Weights of a small transformer language model.
Training: a variant of Adam for these matrices, 1419M tokens.
MLP neurons of a small language model. Each row is named by its layer, matrix (gate and up: input weights; down: output weights) and neuron, and shows model dimensions 160-287. Each number is 128 + 24 x the weight over its row's rms, rounded and kept within 0 to 255. A neuron's up and down rows have the sign that makes its largest values positive.
After each neuron's rows, "raises" lists the tokens whose logits its output raises most directly, leaving later layers aside.

L4.gate218 [146 149 148 118 188 121 137 150 144 143 170 159 198 145 147 148 145 141 117 108 125  82 124 155 150 132 129 134 127 168 100 124 120 108 116 152 140 118 172  98  95 122 139 149 110 122  98  91 109 139 139 139 102 115 149 105  94 123 126 181 114 157 120 151 132 124 124  93 113 159 111 141 111 134 140 125  89 102 138 123 150 144 144 217 161  92  87 112 145 173  78 137 146 152 127  78 119  92  91 130 143 101  94 127 100 117 119 138 160 132 128 159 141 133  63 128 116  95 110 120 109 103 147 144 119 153 102  76]
L4.up218 [130  97 127 136 113 145 134 172 117 104 115 160 192 137 156 126 120 108 144 147 138 110 108 115 132 144  93 106 130 101 123  83 107 123  96 127 107 155 127  79 109 107 139 114 109  87 174 135 137 149 151  99 139 161 145 118 122 104 170 122 114 157 174 121 119 150 143 153 115 115 110 149 113 129 100 130 101 188 141  87 130 102 121 155 128 101  82  97 147 114 105 122 129 130  52 129 125 132 146 142 101  60 142 134 153 126 123 186 148 115 113 152 136 140 124 135 105 111  84 120 161 129 147 101 167 158 131 125]
L4.down218 [133 147 121 148 142 164 116 148 165 142 140 138 119 102 149 135 108 112 154 146 148 111 128 136 115 185 120  79 117 113 151 127 158 115 148 101 130 160 159 123 123 121 118  99 112 122 142 130 148 149 147 142  73 138 164 149 160 127 127 155 161 136 141 115 159 110 143 141 111 127 122 148 115 158 107 132  90 137 134 100 122  70 129  84 151 134 121  60 101 111 131  80 130 137 145 143 115  72 112  96 141 121  89 150 171 102  66 172 182 190 100 154 152 146 164 151 117 113 114 183 113 115 107 144 131  98  86 146]
raises: " following", " other", " rest", "==Filmography==", " remaining"

L4.gate58 [ 92 123 159 134 138 119 140 148 162  91 126 141 131 155 118 135 151 113 151 141  57 136 109 152 148 142 103 134 140 114 148 173 142 116 164 109 150 128 149 148 106 119 119 146  99 197 155 138  80 136 131 145 112 102  75 133 139 121 110 130 115 124  96 151 116 153 128 125 107  92 159 136 117 113  65 163 160 103 150  96 145 150 172 135 136 121 113 139  91 162 119 139 163 101 156 120 115 142  70 146  97 119 135 142  82 102 167 134 161 135 124 126 161 130 133 116 110 160 127 160 139 111 131 130 129 138  82 137]
L4.up58 [115 143 169 129 147 163 148 145 104 128 122 114 103 159  84 118 167 115 153  87 118 127 109 144 107 114 100 144 144 156 144 125 143 106 164 113  68 142 136 118 153  94 101 154 132 151 126 125  85 178 149 172  85 135 103 134  90 146 132 117 136 154 119  87 147 119 122 168 166 120 125 123 172 171  98 133 103 143 101 109  96  92 156 211 151 114 165 160 139 151  81 116 147 125 101 144 141 137 143 148 133 148 117 109 179 134 150 135 122 154 138 146 138 123  91 156 114 151  87 119 105 102 150 117 149 145 126 160]
L4.down58 [179 138 133 125 125 100 129 159 162 140 135 129 145 103 137 160 134 146 102 162  66 162 115 130 129 148 169  76 113 122 170 111 140 146 116 131  87 128 154 175 135 129 143 167  79 113 129 171 105 100 114 130 160 124 126  86 121  77 109 137 156 141 137 155 105  91 111 142 101 144 152 128  99  94  82 128 133 159 144  85 136 128 193 137  82 114 110 135 116 133 139 143 126  94  95 148 136 156 129 119 110 102 135 123  89 134 137 124 159 103 104 127 154 168 108  85 134 126 127 103  96  34 149 140 133 105 109 123]
raises: " leader of the", " member of the", " favorite", " descendant", " president of the"

L2.gate142 [113 160 150 107 131 137 113 104 130 138 167 131 134 127 119 116  89 154 174 114 155  81 103 121 131 119 164 148 149 129 106 113 112 156 130  86  92 108 126 103 141 152 108 168 115 119 117 109 136 141 122 109 144 142 122 127 150 148 114 136 114 121 113 149 116 117 113 140 122 116  99  92 113 141 109 122  93 128 145 116 125 132 113 130 121 124 139 108 142 108 108 163 145 129 138 119 108 169 145  92 134 133 124  90 146 116 160 113 127 116 109 149  97 158 123  88 129  85 116 100 128 141 124 127  86 152  64 185]
L2.up142 [111 150 144 118 102 112  92 154 160 121 146 110 151 121  89 142 107 106 140 105 122  87  94 126 166 113 106 108 123 188 117 161 135 139 121 121  89  87 160 127 146 147 125 107 130 123 162 171 198 130 115  79 100 121 155 146 122 122 102 106 103 164  92 106 111  98 170 141 191 124  88 117 102 119 128 160 149 114 145 136 116 104 142 143 108 111 130 109 146 140 118 133  79 119 125 119 126 163 116  55 150 146 121 125 144 154 164 139 115 128 127 129 141 117 127 137 110 106 118 143 130 117 139 150 124 139 140 144]
L2.down142 [119 111 108 109 113  96 139 130 126 101 111 120 120 132  88 109 119 177 129 129 135 114 104 124 159 119 119 113 139 145 135 107 130 121 111 130 120 128 127 114  87 158 115 144  91 121 144 144 147  99 135 102  88 174  78 165 116 134 168 139 160 105 133 163  94 142 116 130  68 115 140 124 154 118  90 126  63 100 131 166 145 111 130 173 129  84  56  87 141 147  91  94 164 106  98 132 143 154 135 124 126 159 133 149 137 156 101 142 124 119  99 158 135  95 147 142 111 133 133 127 120 109 145 127 124  99  95 138]
raises: " him", " him.", " her.", " them.", " why"

L2.gate2017 [116 118 124 135 138 196 111 149 160 147 174 150 116 163 138 107 101 139 131 137 111 107 109 121 108  94 150 149  77 153 135  92 134 135  86 167 166 123  95  94 110 145 112 152 139 121 120 135 158 157 153 147 122 105 167  97 156 161  62  95 168 110 106 119 142 136  86 117  82 155 119 152 159  93 152 145 145 155 153 166 108 121 136 114 149 128  99 138 145  90 135 188  97 112 116 117 149 125 137 143 123 161 149 135 149 118  84 145 137 140 171 110 140 122 142 140  99 107 105 144 165 128 159 119 139 147 134 150]
L2.up2017 [126 103 108 139 154 138 113 101 132 107 150 140 147 139 160  94 188  84 168 137 136 136 142 115 155  73  82  91 115 112 135 131 145 125 123 120 137 114 131  80 156 143 159 118 131  89 151 150 101  71 156 156 121 110 136 105 123 101  96 120 135  97 103 175 158 103 119 148 112 162  86 130 112 135 107 106 173 106 104  77 133 157 149 148 156 139 141 138  99 152 123 155 139 112 133 149  97 145 127 156 151 125 151 112 130 177  82 113 128 122 111  95 154 109 177 123 107 121 155 167 139 151 101 141 120 133 153  93]
L2.down2017 [ 93 153 159  70 111 127 109 109 120 132 117 117  90 134 135  92 142 136 156 112  91 130  96 137 159 169 117 132 117  90 144 103  80 167 104 134  77 100  99 140 146 152 101 160 107 189  70 114 146 102 158 165 116 126  71 158 113 117 145 137 112 150 177 138 148  97  84 150 127 136 146 161 114 120 161 189 133 143 113 147 165 116 123 141 157 116 141 110 143 156 120 129 101 126 118 167 107 117 120 146 133 132 145 135 123 126 105 118 127 127 143 143 150 136 162 131 152 107 126  95 123 117 131 124 131  99 127  87]
raises: " it", " there are", " each", " it is", " these"

L4.gate353 [149 107 100 147 116  96 144 155 127  66 133  97 141 137 122 116 166 164 129 147 106 151 127 159 111 104 128  96 121 115 135 133 131 136 133 143 153  93 156 134 141 118 123 170 148 118 158 131 156 146 113 156 136  95 111 131 140 123 101 149 143 122 180  72 123 169 143 153 159  61 137 127 152 141 139 134  93 154 165 155 122 161 150 165 151 130 127 165 126 146 116 120 112 132 155 114 136 103  97 144  91 142 148 126 101 155  92 116 144 150 149 107 120 172 174 122 188 146 118 141 113 137 113 112 143 142 143 124]
L4.up353 [116 130 138 146 119 110 136 148 146 102 141  76 129 162 169 146 133 139 107 100  58 157  81 143 157 105 120 129 125 123 138 154 132 110 142 169 132 138  87 139 108 155 114 139 128 115 105 135 108 134 142 148 161  72 155 132 142 101  66 114 119  82 101 132 158 173 145 138 145 136 132 105 138 104 125 156 116 152 164 127 121  95 162 144  93 130 163 125 161 131  69 142 123 122 159 173 138 135  85 129 139 161 168 101 118 117 163 142 113 138  99 101 129 146 138 137 152 142 155 127 123 145 129 132 127  80 110 154]
L4.down353 [155 100  78 150  80 161 162 170 128 118 129  89 165 159 130 119 144 119 141 161 141 189 111 170 112 164 116 136  80  93 131  95 124 113 131 114  87 158 174 174  79 116 115 155 148 124 147 149 145 162 160 100 112 154 148 122 145 125  83 102 118 122 145 142 114 160 125 163  96 127 152 131 117 145 122 124 110  98 150  86 120 118 136 104 115 164 139 148 129 141 122 138  99  89 117 162 143 103 108 137 110 107 150 102 138 114 120  85 182 175 157 119 136 134 127  83 118 119 122 134  94 140 105  86 145 115 114 128]
raises: " in the world", " in the United States", " ever", " worldwide", " in the United Kingdom"

L2.gate195 [130 137 160 132 124 123 117 153 151  99 164 105 168 123 126 137 105 141 119  75 130 164 130 123 166 132  94 137 144 107 145 162 136 146 125  96 115 141 163 155 150  96 119 126 118 146 160 100 131 116 129 135 155 144 163  82 121 127 112 160 120 118 110 129 116 127 133 119 107 143 129 101 143 118 141 192 153 143 135 159 113 121 138 182 148  80 113 109 161  98 137 112 153 142 116 144 148 126  85 103 181 119 149 144  84 128 168 144 138 136 138 134 139 130 142  70 120 164 138 151 144 102 148 127 128 124  98 175]
L2.up195 [ 93 114 144 121 134  69 133 114 134 120 106 121 117 119 144  96  98  90 135 126 113  73 133 112 151 124  93 145 122 151 113 148  97 128 142 151 183 103  95 121 137 130 122 126 155 170 125 120 113 146 114  99 132 110 132 119 137 113  94 120 144 126  87 147 144 123 161  95 136 137 134 112 110 128 153 135 135 109 125 172 110 121 129 142 110  86 135 142  93 166 109 179 135 164 124 140 126 138 144 113 124 152  60 124  77 124 142 127 121 157 122 145  99 121 109 152 140 111  96 138 149 114 110 168 134 133 123 184]
L2.down195 [118 174 134 121 140 136 102 116 117 144 112 124 112 151 158 163 118 165 112 119 125 101  94  97 162 150 127 113 169 138 157 180 109 104 107  91 109 149 140 153 131 157 170 144 121 134 127  90 148 141 114 141 151 148 103 132 118 152 121 142 153 154 105 149  97 148 101 137 138 150 133 132 152 179 146 107 118 140 133 127 130 130 177 156  87 140 126 105 116 126 121 114 129 153 127 158  94 146 127 125 148 139 129 155 125 156 156 127 156 183 144 150 136 121 133 166 146 140 146 151 140 148 147 160 123 128 136 124]
raises: " people", " him.", " them", " him", " efforts"

L4.gate834 [108 107 100 137 127 164 125 158 167 115 110 122 134 132 152 133 118 153 162 126 151 139 105 141 149 156 159 139 127 126 149 133 119 179 157 137 150  78 137 119 167 169 144 127 124 130 127 109 158 136 114 129 108 137 113 132  88 129 116 141  89 144 128 114  95 105 127 117 150 135 115 165 169 160  78 152 131 125 140 133 156 145  99 113 158 143 126 135 162 119 168 120 161 102 148 148 187 171 111 104 124 137 166  87 133 100 147 146 119 124 107 135 122 126 143 118 173  91  79 160 127 133  91 127 107 134 127 113]
L4.up834 [112 170 152 111 122 144 116 146 117 149 128 158 120 152 144 100  96  79  84 161  94 156 139 103 137 147 209 116 108 113 164 129 139 124 125 106 128 118 114 120  81 121 153 113 148 119 114 121 118 137  97 105 167 119 146 133 117 126 122 117  86 116 147 108  90 114 137 132 110 146 150 128 133  91 145 144 107 102 146 167 158 105 137 105 197 171 155 155 156 133 121 130 109 124 157 148  54 147  94 113 130 117 140  94 107 132 126 148 100 142 146 137 159  97 118  88 142  88 106 135 135 141 123  96 134 114 113 139]
L4.down834 [ 81 139 157 135 115 131 118 158 106 174 150 127 116 129 120  91 137  96 119 148 144 176 117 117 185  85 152 119  96 143 108  85 127 138 167 104 152 109 163 124  86 149  96 124 161 104 132 108 123 147  84 103 147 121 158  96 134 129 138 130 101 203 138 126  81  99 109  86 133 185 144 134 130 186 148 163  92 130  91 186 143 128 137 131 134 132 130 147 163 170 148  95 116 164 136 136 122 159 130 111 207 117 134 134 130 121 152 127  94  90 139 127 130 139 139 108 148 108 131 137 125 177 139 157 123 114 137 163]
raises: "aux", "gan", "va", "k", "ga"

L2.gate288 [146 143 146  97 151 100 118 116 146 120  92 140 113 110 159 137 126  98 112 169 122 191 156 105 130 136  92  94 125  88 132 137 147 103 131 139 115 150 116 137 117 113 146  95 112 169 123 118 165  70  81  87 105 114 150  97 160 200 144  71 129 136 131  99 159 134 133  95 143 105 152 113 130 105 114 123 149 138 152 140 177 130 153  87 135  92 136 154 160 123  95 101 130 114 126 104 135 161 149 197 132 130 145 110 147 142 136 114 154  95 143 103 137  86 111 123 100 152 114 111 146  95 107 145 179 181 128 136]
L2.up288 [161 104 133 149  98 171 114 113 149 123 126 115 169 100 126 143 111 174 105 142 128 147 113 133 137 110 152 163 126 140 145 147 172 146 117  86 138 130  97 122 161 115 111 124 126 116 137 123 124 138 162 136 145 127 168 113 138 100 133 132 140  88 128 104 124  94 153 134 105 109 115 106 128 117 136  74 143 101 105 155 120 149 110 158 129 133 127  85 157 141  95 107  78 113 136 151 146 152  80 142 145  86 139 140 102 147 169  76 105 108 121 126 157 135 151 144 179 126  97 126 115 152 126 167 137  99 158 165]
L2.down288 [122 119  72 107 155 114 136 113  88 168 110 124 134 108 149 122 109 163  97 163  94 139 139  78 115  90  78 111 144  85 119 150 156 190 147 138 134 105 129 152 138 142 105 124 135 148 112 143 105 160 110 111  85 103 136 124  87 143 113 110 122 140 132 161 166 113 176 138 105 117 113 159 114 148 114 109 133  88 108 159 126 107 171 131 128 133 147 130  99 154 128 120 110  93 139 129 107 120 150 121 126 131 120 130 148 128  77 146 119 138 130 156  74 121 109  92 137 131 127 111 170 164  95 150 112 142 105 135]
raises: "master", "hold", "mark", "coming", "le"